config = dict(
    n_layer=12,
    n_head=8,
    activation='swiglu',
    positions='rope',
    bias='none',
    batch_tokens=65536,
    doc_mask=False,
    steps=8330,
)
MLP neurons of a small language model. Each row is named by its layer, matrix (down: output weights) and neuron, and shows model dimensions 48-111. Each number is 128 + 24 x the weight over its row's rms, rounded and kept within 0 to 255. A neuron's up and down rows have the sign that makes its largest values positive.
After each neuron's rows, "fires before" lists the tokens most often just after its 100 highest values on Wikipedia text that the model never trained on.

L5.down732 [ 49 124 163 106 142 134  93 143 144  96 120 148  93 150 154 127 116 114 177 157  69 165 128 104 160 148 137 125 145 116 126 160 119 101 141 108 145 139 114 137 137  74 117 107 135 120 150 108 153 127 108 123 117 128  76 135 159 132 143 119  83 127 111  97]
fires before: "am", "il", "le", "o", "ff"

L3.down1209 [126 195 133 171 162 126 114 129 123 126 151 113 126 167 127 110 148  98 150 107 116 115 137 112 138 123 141 117 113 130 124 166 115 138 123 165  94 129 115 129  98 171 118 119 140 124 119 133 188 125 164 126 111 165 113 114 109 130 125 130  93 108 131  95]
fires before: "man", "at", "en", "b", "w", "ian"

L5.down440 [111 113  72 127 127 129 165 119 130 127 120 134 128 146 121 112 190 126  85 144 137 159 123 122 181 149 144 129 161 138  79 143 111 121 107 134 155 130 153  92 126 137 124 153  69 125 164 123 176  92 121 105 125 133 100  93 141 137 153 105 182 165 141 144]
fires before: "es", "er", "ing", "e", "ed", "t"

L3.down360 [115 166 118  92 151  94 125 131 101 104  85 135 107 125 135 103 128 190  71 146 155 159 109 139 126 141 107 144 117 190 136 103 118 147  93 138 118 102 149 122  96 114 123 201 157 105 132 126 114 108 132 159 106 147 153 139 134 120 159 105 102 151 158 130]
fires before: "l", "land", "ir", ":", "2", "{"

L9.down507 [133  93 154 128 161 171 121 107 122 133 134 100  87 123 137 150 115 134 110 158 132 133 148 162  97 162 127 124  87 153 109 100 152 123 114 163 107 125  89 125 134 115 148  96 109 120 172 177 106 129  91 140 158 137 169 145 120 165 143 122 129 141 146 131]
fires before: "ian", "es", "an", "i"

L4.down1314 [107  96  96 118  99 130 110 107 131 133  93 106 113  85 133 135  84 118 139 168 130 132 157 101 114 150 118 123 112 146 142 107 136 160 101 134 126 133 128 136 115 131 175 111 109 135 131 108 121 118 125 150 155 155  95 147 103 137 138  95 138 169 156 158]
fires before: "n", "l", "t", "ew", "ly", "od"

L5.down695 [135 103 105 114 123 150 140 124 118 137 107 143 144 111 123 137 139 149 135 153  91 142  81 152 133 110 106 131 139 102  89 150 123 162 144 111  82 123 134 164 127 141 137 153 118 167 120 120 156 128 102 142 124  98 100 142 161 154 114 121 178 158  93 160]
fires before: "al", "k", "ated", "us", "o", "um"

L4.down778 [140 138 158  72 114 192 122 101 106 145 123 158 170 166 104 145  83 130 126 171 131 137 154 134 130 119 127 137 140 105 128 113 121 135 126 108 178 123 155 157 135 159 166 114 120 124 157 126 144 137 135 151 145 110 103 135 106 164 127 125 147 132  78 152]
fires before: "er", "b", "it", "i", "ous", "c"

L4.down790 [125 151 114 115 148 164  88 115 126 134 119 142 101 102 118  81 149 171 111 138 134  97 133  88 131 115 170 188 127 147 125 102  82 150  96 136 126 129 147 102 168 153  64 174  95 137 137 112 136 151 128 105  77 137 135 129 117 146 143 137  95 121 132 156]
fires before: "t", "f", "l", "ter", "le", "at"

L3.down418 [143  93 116 124 145 126 113 111 158 119 113 132 113 126 115 106 166 117 143 124 163 108  87 159 139 114 134 145 135 142 126 144 101 142 101 126 119 102 145 123 143 136 109 141 169 135 130 114 156 131 164 121 168 102 120 132 150 135 139 104  99 175 106 100]
fires before: "ers", "es", "h", "al", "er", "ed"

L3.down592 [143 137 133 100 132 135 144 132  92 167  92 108 133 176 120 149 155 113 149 115 107 118 148 142 166 143 165 108 152 113 117 132 105 128  63 112 187 141 101 137 102 140 106 142  77 156 147  97 143  99 127 114 156 151 132 148 135 145 104 151 133 126 121 117]
fires before: "ru", "it", "ant", "er", "on", "e"

L4.down211 [143 154 114 108 121  91 120 151 137  89 191 108  87 121 107 155 111 125 150  98 114 184 117 145 170 125 133 161 142  98 124  87 179 137 103 157 164 126 122 107 133 143 146 135 163 145 150 129 114 137 133 121 158  73 141 145 133  91 159 153 133  82 130 135]
fires before: "s", "p", "ed", "ing", "iv"

L4.down629 [100 134 144 141 162 142 177 104 119  90 121 146 105 105 150  82 139 143 149 137 149 145 157 153 144 157  89 114 105 106 133 143 121 107 127 122 136 162 118 137 145 169 137  93 122 170 146 154  83 128 110 130  91 117 144 103 112 162 160 148 108 141 109 130]
fires before: "l", "i", "ent", "y", "es", "ies"

L3.down224 [121 117 109 151 127 114 152 101 192 144 157 137 132 123 130 156 106 112 130 133 178 144 141 108 100 120 111 109 129 158 135 115 177 129 132 163 159 121 136 136 155 106 132 136 147 126 113 103  92 104 117 151  95  98 138 150 110 110 159 150 151 145 119 141]
fires before: "t", "h", "ter", "he", "il"

L3.down1002 [154 122 132 153 123 150 139 121 128  99 121 133  99 128 172 139 125 194 148 160 138 123 155 161 121 122  94 153  96 105 136 172 158 111 130 107 124 122 146 121 128 117  74  96 116 138  70 101 134 146 101 127 110  68 132 163 118 122 117 165 141 118 115 181]
fires before: "er", "ition", "on", "e", "ing", "ers"

L5.down1049 [ 90 106 150 112 150 101  88  91 117 157 147  96 129 147 157  90 139 150 143 121 115 162 122  87 129 171 129  94 113 130 126 146 108 140 103 104 108  76  99 150 148 108 108 128 122 157 142  90 183 105 173 117 136  75 116 100 172 114 121 134 147 106 113 150]
fires before: "own", "ot", "ow", "e", "am", "o"

L5.down737 [169 108 118 117 106 171 108 102 137 135 111 164 124  50  93 138 102 114 134 118 117 113 137  83 119 164 148 171 141 135 186 152 179 145 152 158 200 104 146 158  93 154 149 148 126 135 158 181 125 142 104 109 155 101 130 163 160 124 142 120 160 132 164 183]
fires before: "n", "p", "t", "b", "v", "est"

L9.down777 [180 116 151 145 112 141 112 141  84 163 144 101  98 120 126 142 119 160 108 109  98 150 132 134 129 184  79 169 147 101 157 150 136 116 130 167  94  72 132 143 101 127 120 136 121  88 111 162 127 115 104 130 136 147 115 147 115 151  64 120 118 136 132 157]
fires before: "e", "al", "her", "b", "es", "id"

L8.down650 [113 153 137 158 134 173 155 108 157 111 147 152 136 155 104 121 130 112 140 138 149 130  84 129 124 143 119 158 129 122  93 129 119 143 112 129 121 152 147  89 123  90 117 125 107 119  79 126  58 121 147 143 139 126 169 118 140 109 102 114 130 140 166 155]
fires before: "t", "n", "\n", "I", "S"

L9.down448 [120 157 151 158 107 127 119 128 136 133 131 119  93 137 135 116 147  99 114 147 143  98 129 172 101 131 149 140 115 143 121 101 103 149  92 111 120 147 130 113 115 134  89 157 133  73 167 110  95 166 157 144 157  82  99 119 130 106 138  92 136 135 121 141]
fires before: "ic", "es", "it", "al", "ate", "at"

L9.down962 [153 113 118 105 164 113 107 141  96 111 163 176  91 116 130 129 113 153 155 147 137 153 148 113 154 121 131 153 115 134 157 100 108 114  52 101 130 173 125  83 141 100 153 165 125 122  80 115 125 123 145 155 148 138 130 138 120 104 109 167 106 116 139 128]
fires before: "ent", "e", "u"

L8.down369 [127  98 131 159 175 125  75 112 150 153 136 134 134 115 144 172 161 158 126 120 111 127 139  88 135  99 138 123 149 126 148 118 116 145 131 117 128 103 184 121 150 113 108 157 101 149 137 131 168 136 162 172 136 101 123 158 149 152 115 120 126 121 170 113]
fires before: ".", ",", " in", " and", " of", " from"

L3.down1281 [129 120 111 116 133 132 118 103 116 157 123 112 120 158 155 163 122 134 135  98 137 159 160 132 123  89 156  88 125 133 117 130 128 102 116 152 139 111 110 132 120 166 169 150  89 137 143 148 136 116 172 124 156  87 144  87 156 150 124 131 138 131 102 142]
fires before: "on", "e", "ed", "y", "ies"

L9.down1295 [104 112 114 150 122 118 127 136 128 141 117 130 169 126 175 136 103 150 172 128  99  96 115 155 151 123  92 156 105 109 127 123 135 101 128 119 106 125 140 126 129 136 150 186 150 120  95 185 117 123 100 110 167 142 137 163 141 125 142 156 156 140 126 185]
fires before: "t", "ated", "ed", "k"

L5.down382 [121 106 143  84  91 139 115 122 132 140 151 100 111 108 123 118 147 164 122 130 177 164 108 140 121  90 101 124 138 104  84 135 121 139 126 159 138 155 167 113 119 127  80 120 106 117 160 125 181 132 164 149 106 119 130  84 117 173 134  88 114 156 142 126]
fires before: "ed", "ct", "ing", "ation", "er"

L5.down727 [101 105 140 118  95 121 129 154 101 111  92 128 124 145  92  64 118  83 112 143  95 111 116 131 141 102  93 149 170 119 145 121 155 168 142 126 164  82 116 133 119 135 120 110  97  95  97 151 162 160  65 122 114 136 140 140  84 136 106 132 123 188 141 126]
fires before: "al", "is", "id", "e", " for", "es"

L4.down344 [128 100 155 140 128 153 136 149 123 163 139 138 125 134 135  96 170 124 118 139 143 123 112 126 130 117 124 106 113 137  79 158 105 140 107 136 161 147 112 124  79 135 162 138 119 152  97 142 116 131 147 114 109 107 168 148 126 123 147 167  87 110 157 157]
fires before: "ed", "ter", "\n", "s", "er", "t"

L4.down31 [ 92 134 126 164  88 106 159 164 191 135 123 123 150 143 125 133 159 119 154 101 107 112 131 124 146 108 127  94  99 107 148 165 156 117 143 136 160 114  87 126 141 144  89 111 129  82 132 111 125 116  83  98 141 138 125 135 126 115 137 141  95 127 203  90]
fires before: "p", "z", "et", "h", "ian", "v"

L3.down670 [125 123 125 122 109 157 136 108 169 130 137 125 171 120 112 139  89 110 128  86 136 108 138 113 154 127 120 140 108 143 124 143 159 128 150 182 140 104 102 141 137 133 109 174 170 138  86  94 116 120 138 118  80 137 141 101 111 144 145 147 151 134 147  78]
fires before: "w", "h", "er", " the", "p", "a"

L9.down328 [146 154 139 114 109 149 122 106 155 136 145 131 114 127 161 119  90 156 138  93 141 170  94  80 133 123 150 119 136 161 134 152 123  85 141 135 160 101 131 136 135 178 111 141  84 143 151 140 172 105 134 138 114 137 126 133 140 153  64 111 103 100 163 163]
fires before: "e", "y", "ly", "if", "ess"

L5.down207 [116 158 122 102  99 132 118 149 128 140 130 126 168 114 127  72 174 155 164 101 145 115 119 143  60 109 118  96 178 126 103 123 107 113 157 120 158  96 137 113 141 160 151 141 100 110 129 162 143 119 182 103 100 162 141 136 115 122 142 168 116 152  91 146]
fires before: "ct", "t", "h", "ed", "k", "ion"

L3.down312 [130 142 154 164 124 116 120 117 105 108 145 111 156 138 133 123  94  96 117  63 127  87 145  96 140 169 150 126 125 146 109 121  66 130 124 108 120 143  91 133 112  75 103 119 100  99 121 113 136 109 169 134 143 158 102 131 124 110 169 113 108 120 163 117]
fires before: "e", "at", "em", "en", "j"

L4.down129 [150 110 134 160 116 133 127 126  89 113 156 146  97 149 131 166 142  95 141 135 145 116 131 112  89 160 152 146 107 132 112 100 201 155 142 137 143 115 139 149 110 116 105 151 132 128 111  87 110 151 127  79  73  94 177 131 131 112 126 144 124 116 100 140]
fires before: "e", "ard", "ay", "l", "n", "en"

L4.down537 [134  84 125  94 114  93 112 119 118 117 130 164  86 121 108 112  83 152 122 121 140 151 143 125 133 151 122 141 122 119 138 128  65 136 110 133 164 148 109  79  99 110 179 146 144 129 119  73  68 117 125 153 138 131  89 148 183 100 151 108 164 130 118 137]
fires before: "t", "or", "s", "e", "ition", "it"

L4.down711 [111 146 110 128 148 112 142 121 200 182  92 159  80  64 136 117 135 136  83 127 113 110 158 110 128 124 126 155  79 166 114 163 182 131 159 140 156 143 155 130 147 143 133 134 159 109 147 133 129 101 150 138 168  88 128 156 126 101 156 142 133 149 151 111]
fires before: "h", "al", "ion", "es", "he"

L4.down676 [150 129 147 118 146 144 100  83 114 167 160 123 124 156 154 127 156 156 159 115 146 147 118 134  78 131 141 138 135 133 169 142  93 113 118 146 147 148 148  76 114 133 166 112 143 130 141 142 124 126 171 151 120 121  71 124 156 182 150 118 160 165 153 142]
fires before: "p", "ut", "ver", "ther", "w", "c"

L3.down1180 [ 95 125 134 129 135 162 122 139 143 121 149 134 176 126 136 141 143 142  99 126 145  75 142 121 145 131 132 143 138 160 121  71  77 152 158 103 111 143 155 103 112 111 154 137 110 167 158 136 116  98 147 175 119 113 144 152  99 118  86 108 161 132 127 121]
fires before: "ing", "ed", "y", "er", "s", " a"

L4.down1337 [126 139 149  92 136  78  95  73 145 161 140 153 155 132 130 145 150  90 165 119  97 134  98  99 143 141 126 160 134 121 118  95  92 142 110 145 131 136 106 146 154 142 111 114 132 139 167 117 108 147 144  91 166 167 124 121 121 140 127 147 136 143 132 155]
fires before: "er", "ot", "y", "l", "f", "ing"

L8.down1088 [111 142 103 153 139 118 113 110 112 123 155 117 144 131 163  79 172 165 136 110 139 102 107 110 131 130 136 137 129 112 139 109 133 133  87 111 108 135 117 129  51 133 150 155 111 134 153 142 153  99 122 120  91 114 137 143  83 134 128 158 176 129 148 107]
fires before: "ed", "ing", "es", "u", "an", "em"

L5.down1089 [175 122 125 135 143 102 121 148  74 113 116 133 120 148 140 138 121 162 133 134 118 132 150 150 120 119 156 134 142 151 109 124 135 150 152 126 164 139 141 140 105 118 104 103 156 135 133 107 125 121 154 107  98 128 143 112  96 105 130 107 129 140 105 114]
fires before: "th", "er", "n", "ell", "ther", "en"

L3.down1303 [135 153 100 107 142 133 122 120 178 106 170 135 135 108 123 121 110 133  68  74 142 120 144 104 147 100 128 128 142  89 127 154 109 132 139 139 158 112  88 151 183 104 107 106  90 165 174 101 157 206  92 123 134 148 100 107 124 112 126 148 138 105  93  84]
fires before: "i", "ent", "y", "ies", "d", "k"

L5.down1153 [123 140 156 135 113 121 110 151  94 117 131 102 136 188 132  76 174 144 131 120 150 124 130 118 162 156 140  85 134 102 156 103  96 111 107  92 151 109  99 160 110 130 136 112 147 116 155 134 129 162 137 105  97 148 130 176 105 131 111 172 108 119  95 169]
fires before: "er", "t", "b", "ut", "ru", "l"

L5.down346 [147  87  71 107 141 132 131 165 151 140 118  96 166 117 122  97 128  99  98 147 135 142 129 119 152 124 108 144 146 162 131 125 105 137 124  82 180 108 127 137 130 128 153 158 173 126  87 139 113 128 175 128 123  91 131 155 121 181 126 154  99 147 107 132]
fires before: "e", "op", "ld", "el", " the"

L5.down384 [128 160  95 145 113 118 123  72 144 139 113 127 108 148 126 131  93 138 162  92 145 122 104 134 122 125 153 105 113 129 154 104 156 148 148 130 138  88 112 146 156 192  96 119 131 127 123 127 139  85 143 140  91 156 115 127 118 156 135 158 124  94 127  81]
fires before: "er", "le"

L3.down1333 [163 122 124 124 123  98 105 144  86 181 124 134 131 130 132 127  96 110 132 123 159 120 153 110 110  93 165 122 114  94 131 143  70 102 107 123 106 102 146 129  94 120  82 150  92 167 159 111 122 130 110 146 112 147  87 138 141 133  97 104 130 126 163 119]
fires before: "n", "e", "y", "o", "g"

L3.down1338 [106  89 142 130 120 125 163 123 184 128 149  90 112 171 107 134 152 196 146 126 106 127 149 140  99 108 104 122 142 121 131 147 194 152 141 158  97 127 119 137  85 125  99 171 127 127 121 123 135 147 137 141  77 113 142 142 147 141 150  79 121 135 122 121]
fires before: "ing", "am", " to", "ed", " by", "on"

L4.down1189 [118 103 134 162 157 120 139 132 142 107 108 132 106 127 116 147 136 139 145 134 112 121 144  77 126 122 100 172 121 106 135 141 134 128 158 127 100 154 118 111 137 109 153 129 126 146 116 136 155 121 125 127 132  97 139 121 164 137 132 155  69 166 161 155]
fires before: "ce", "er", "c", "e", "es", "ment"

L4.down1254 [125 175 102 108 111 180  83 119  99 135 131 159 123 136 111 112 126 140 121 133 123 122 153 163 167 117 142 175 156 118 171 158  96  93 106 133 113 141 115 107 120 137 141 132  85 136 160  81 135 134 170 113  78  91 148 148 140 132 118 145 121  85 132 120]
fires before: "o", "ish", "ust", "our", "un"

L8.down483 [113  81 136 122 167 151 105 145 182 144 149 119 138 164 170 141 129 145 107 156 143 153 147  60 138 126 152  93 107 152 132 142 156 146  93 105 107 127 139 116 156 121 111 166 117 136 120 108 134 158 183 175 145 121 148 160 117 129 143 146 116 153 136  93]
fires before: "\n", " and", ".", ",", " of", " ("

L3.down371 [139 145 147 101 134 123  99 138 113 125 116 137  95 160  91 147 107 147 137 150 129 108 126 130 113 134 162 140 146 114 133 161 152 140 102 100 183 113  99 105 128 121 130 145 141 117 187 134 102 137 135  96 153 109 170 162  87 128 131 163  90 122  78 119]
fires before: "g", "s", "iz", "p", "ow"

L9.down1126 [141 129 161 155 108 121 145 204 128 123 122 121 100 135 133 116 120 145 147 144 178 111 121 146 146  72 137 106 104 157 140 157 108 167 109 132 115 130 132 129 152 136 138 129  79 127 167 131  89 145 124 155 175 122 133 114 149 140 174 188  97 172 130 152]
fires before: "ver", "g", "v", "at", "f", "th"

L8.down210 [147 129 105 109 113 109  96 146 137 105 132 106 141 123 118  85 149 122 137 138  81  95 150 121 123 134 147 123 154  98 116 110 122 141 129 166 129 102 144 153 131 153 115  53 106  84 133 103 116 140 110 158 148 149 118 172 111 111 133 122 161 124 128 152]
fires before: "el", "e", "i", "ial", "al"

L4.down478 [122 146 157  78 121  85 122 161 161 129 135 165 133 143 104 111 153 138 185 133 126 119 143 121 118 109 107 140 172 101 123 161 131 117 105 158 112 138 107 138 106  94 135 103 129 134 184 155 122 104 123  96 122 148  86 174 127 138 148 134 129 115  98 150]
fires before: "ion", "es", "ions", "r", "ed", "le"

L9.down237 [132 118 115 149 126 120 148 156 153 106 103 152 134  95 121 126 119 135 161 139 126  79 100 181  75 143 140 123 130  86 138 149 136 148 119 127 130 139 136  97 120 119 177 112 132 132 121 151 149 104 160 122 115 151 147 123 178 126 135 124  81 129 115 153]
fires before: "c", "ud", "ce", "qu", "ad"

L9.down410 [141 160 133 110 130 142 129 106 126 167  90 104 155 102 108 116 151 104 139  72 134 121 164 163 123 108 141 128 132 158 155 110 134 148  89 166 133  67 157 107  89 138 113 162 122 152 155 163 117 131 150 103 124 155 167 133 132 133 102 124 124 146 111 116]
fires before: "our", "as", "e", "it", "ed", "2"

L8.down1259 [160  99 136  95 109 113 125 122 102  83 136 151 114  91  97 109 132 118 123 138 105 120 132 166  88 146 121 137  99 131 118 145  98 147 178 107 137 121  85 107 119 131 108 112 150 113 133 159 135 116 131 168 114 144 146 104 183  76 137 110 116 144 116 147]
fires before: "el", "n", "ate", "ial", "at", "ed"

L9.down1183 [140 138 122 109 123 155 112  87  72 120 145 123 161 157 117  87 116 135 101 109 166 158 137 116  98 126 126 121 172  70 129 107 107 127  74 155  84 140  89 131 110 148 139 150 197 122 150 138 102 129 108 126 118 116 121 136 125 156 149 136 139 148 106 158]
fires before: "p", "e", "m", "ed", "es", "ated"

L8.down334 [106 110 102 140 133 160 121 129 131 108 165 143 176 125 141 120 166 120  96 117 131 154 129 148 122 137  67 157 153  67 101 125 180 133 114 128 141  81 146 109 123 149 162 123 148  90 129 168 138 146  85 144 104 152 137 111 115 172 101 152 135 150 129 149]
fires before: "e", "am", "ated", "p", "b", "es"

L9.down1269 [140 126 129 137 123 131 106 115 146 121 118 147 147 108 122 131 105 102 114 163 131 123 158  86 173  91 174 134 120 113 101 113 152 132 125 133 103 126 120 128 112 151 121  88 107 130 139  99  88  91 139 106  99 127 127 135  87 128 152 113 132  84 130 149]
fires before: "ies", "i", "ur", "ond", "ial", "re"

L9.down868 [161 125  79 142 162  83 128  98 139 126 162 138 104  89  91 130 117 123 138 134 141 116 147 134 160 125 129 124 189 132 116 114 122 146  93 152 143 101 137 147 133 120 133 141 143 139 138 117 145 129 163 132 126 118 116 150 100 154  93  95 144 148 148 106]
fires before: "ation", "i", "at", "on", "e", "ian"

L9.down340 [159 157 143 129 112 139 126 142 128 131 114 112 141 152  96  61 143 155  90 105 154 125 120 140 134 120 134 113 159 118 129  90  87 176  86 117 111 119 123 116 103  96 113  87 109 136 121 116 132 122 136 108 125 147 110 115 101 112 136 174  97 148 120 113]
fires before: "en", "e", "ct", "d", "ri"

L9.down560 [123 160 128 148 154 161 108  93 113 146 133 136  90 102 143 159 114 163 152 143 139 109 117 136 147 122 151 168 167 109 167 123 147 117 143 177 162 121 153 136 122 112  89 158 139 151 135 107 118 117 121 139 142 119 157 133 145 106 119 123 106 146 130 150]
fires before: "s", ":", "im", "z", "20", "ies"

L4.down758 [117 105 138 143  88 125 126 125 147  94 136 129 174 113 100 119 112 132 137 121 141 128 128 102 129 138 161 108 181 111 109 106 123 134  99 106 155 143 113 149 153 217 164 122 110 110 114 143 118 107 135 128 108 124 129 135  94 102 139 120 128 128 155 118]
fires before: " the", "ed", "ion", "el"

L5.down1090 [138 124 148 116 113 140 109 104  98 146 138 171 132  95 134 136 116 148 122 105 163 124 130 103 109 141 134 128 128 124 126  94  83 117  95 134 126  97 138 149 178 107 126 113 114 159 191 118 118 138 140 128 152  92 109 137 115 128  96 140 151  99 102 122]
fires before: "m", "y", "r", "al", "l", "ies"

L3.down1139 [120 153  97 102 147  97 117 128 135 122  95 130  94 156 130 156 142 148 121 163 194 166 100 131 136 137 159 112 143 165 116 151  98 106 118 104 186 164 121 113 123 124 136 122 139 106 134  98 102 119 125 158 133 146 135 113 121  99 167 154 114 115 141 144]
fires before: "\n", "\"", "20", "-"

L4.down1042 [126 110 144  92 118 144 117 133 103 127 148 195 171  84 151 109 117 116 120 152 152 120 162 127 178  96 158  97 161 119 123 117 154 151 143 144 114 124 100 105 155 133 146 106  81 100 134 138 129 118  93 149 138 145 123 159 108  97 153  90 148 137 102 182]
fires before: "f", "l", "u", " n", "i", "b"

L9.down1290 [120 158 129 151 153 125  83 145 132 117  92 112 138 166 116  85  84 112 106 169 125 175 141 120  87 130 124 154 130 152 199 127 131 144 121 135 125 128  86 113 113  86 111 122 116 122 118 106 145 102 117 154 155 117 141  89 135 140 117 138 110 149 197 140]
fires before: "op", "n", "ing", "ed", "e", "ation"

L5.down5 [147 143 152 102 101 141 118 132 168 129 162 144 177 125 153 125 100 101 126 153 139  96  87 133 129 132 141 100 138 166 128 140 113 109  98 120 122  70 180 113 174 162  97 120 147 127 145 126 172 115 125  97 121 142 158 140 186 136 145 143 119 124 140  86]
fires before: "er", "ur", "h", "he"

L9.down1336 [170 131 103 157  80 104  93 106 137 142  97 107  90 111 167  83 119 130 151 111 153 129 108 119 122 138 169 133 126  78  84 147 110 113 150 143 152 133 137 117 104 142  93  77 125 146 110 137 132 147  75 109 116 158 141 198 135 104 132 106 121 101 150 133]
fires before: "in", "ew", "or", "o", "y"

L9.down210 [135 106 152 109 136 129 123 131 144 113 115 144 133 108 111 134 107 124 159 156 111 167 136 140  96  90 140 133 164 148 116 169 200  92 139 145 134 151  88 126  74 149 157 136 111 148 100 127 135 105 113 124 114 108 147  77 106 123 115 127 102 149 148 149]
fires before: "d", "ow", "ing", "ur", "n", "T"

L8.down517 [ 85 141 140 134 145 162 127 161 161 116 118 134  93 108 155 154 128 146 100 155 109 155 126 172 153 112 129 181 131 165 147 134 118 151 127 134 101 147 111 147  88 147 105 109 135  96 144 141  98 152 113 144 103 154 125 114 127  57 141 114 102 100 158 121]
fires before: "ation", "ated", "at", "ar", "ig", "er"

L4.down526 [ 79 159 109  99 110  80  80  88 129 150 127 118  98 145 137  87 154 140  94  94 169 139 171  92 126 160 163 145 126 162 131 119 117 130 164 172 179 131 135 137 140 137 134 142 139 120 129 155 121 144 147 121 140 142 125 128 142 141 146 137  95 150 126 133]
fires before: "le", "l", "land", "un", "in"

L3.down1066 [162 112 122  97 143  98 115 114 109 104 147 133  76 146 112 113 130 127 161  96 114 134 116 122 129 149 119 169 165 107 143 124  77 119 138 126 110  73  92  94 128 149  70 133 146  94 124 157 144 118  90 146 106 140 113 108 151 134 131 114 131 127 112  96]
fires before: "in", "em", "f", "id", "et", "b"

L5.down1142 [133 113 140 119 192  87 139  79 124 156 132 103 189 126 140 126 135 112 135 121 130 130 132 129 174 127 110 152 151  91 167  86 130 119 128 118 124 133 129 135 130 138 129 157 135 154 151 151 147 103 144 146  94 135 131 111 113 135 115 102 132 130 137  92]
fires before: "ess", "us", "e", "i", "ed", "im"

L3.down87 [159 125 149 143 107 103 117 111 125 137 160 122 108 138 135 106 157  99 136 138 104 140 116 146  75 157 134 147 144 139 121 176 102 163 125 116  90 128 104  86 105 166 133 107 129 152 146 163 121 126 114 129 118 164 170 131 145 137 148 102 107 112 121 134]
fires before: "n", "am", "in", "an", "at"

L4.down425 [135  94 100 129 132 113 130 139 165 109  63 158 151 114 153 112 140 174 143 106  77 150 111  82 132 134 134 119 116 124 118 158 124 162 144 173 145 128  83 105 112 154 134  87 131 157 106  80 159 146 128 141 126 129 154 156 167 142 141 139 143  91  77 128]
fires before: "o", "up", "ur", "or"

L3.down1154 [172 134 112 129 123  93 110 106 104 118 102 166 107 134 114 139 133 104 134 137 135 116 124 119 123 138 100 116 167 117  64 132 169 123 122 148 141 144 148 180 128 121 164 101 168 137 110 171 131 104 128 136 129  70 152 123 162 172 103  94 137 141 107 142]
fires before: "al", "ack", "ac", "um", "us", "ing"

L3.down960 [152 106 115 108 121  84  70  94 123 106 158 119 175 137 138 140 123 105 118 118 152 146 128 152 130 124 124 135 132 151 146 103 152 117 124 165 163 161 126 103  95  78 119 165 118 102 128 105 149 128 135 169 125 125 133 133 125 204  88 111  91 119 114 133]
fires before: "ord", "ur", "up", "ount", "ess", "om"

L4.down817 [154 152  94  79 122  94 126 119 124 114 115 137 101 129 167 100 135 142 132 144 125 160 115 120 135 146 148 135 119 152 137 106 113  70 148 115 133 102 107 107  80 153 105 107 129 123 153 152 103 116 135 152 106 124 143 116  81 136 144 148 134 110 138 145]
fires before: "\n", " R", "-", " "

L3.down176 [ 62 151  99 161 111 122 179 134 144  87  87 124 109 187 107 110 125 147 126 156 158 133 113 120 134 108 145 141 167 146 106 159 143 127 122 115 135 114  98 149 104 143 144 136 115 158 114 124 159 130 145 146 153 111 139 161 143  82 117 132 144 136 157 108]
fires before: "\n"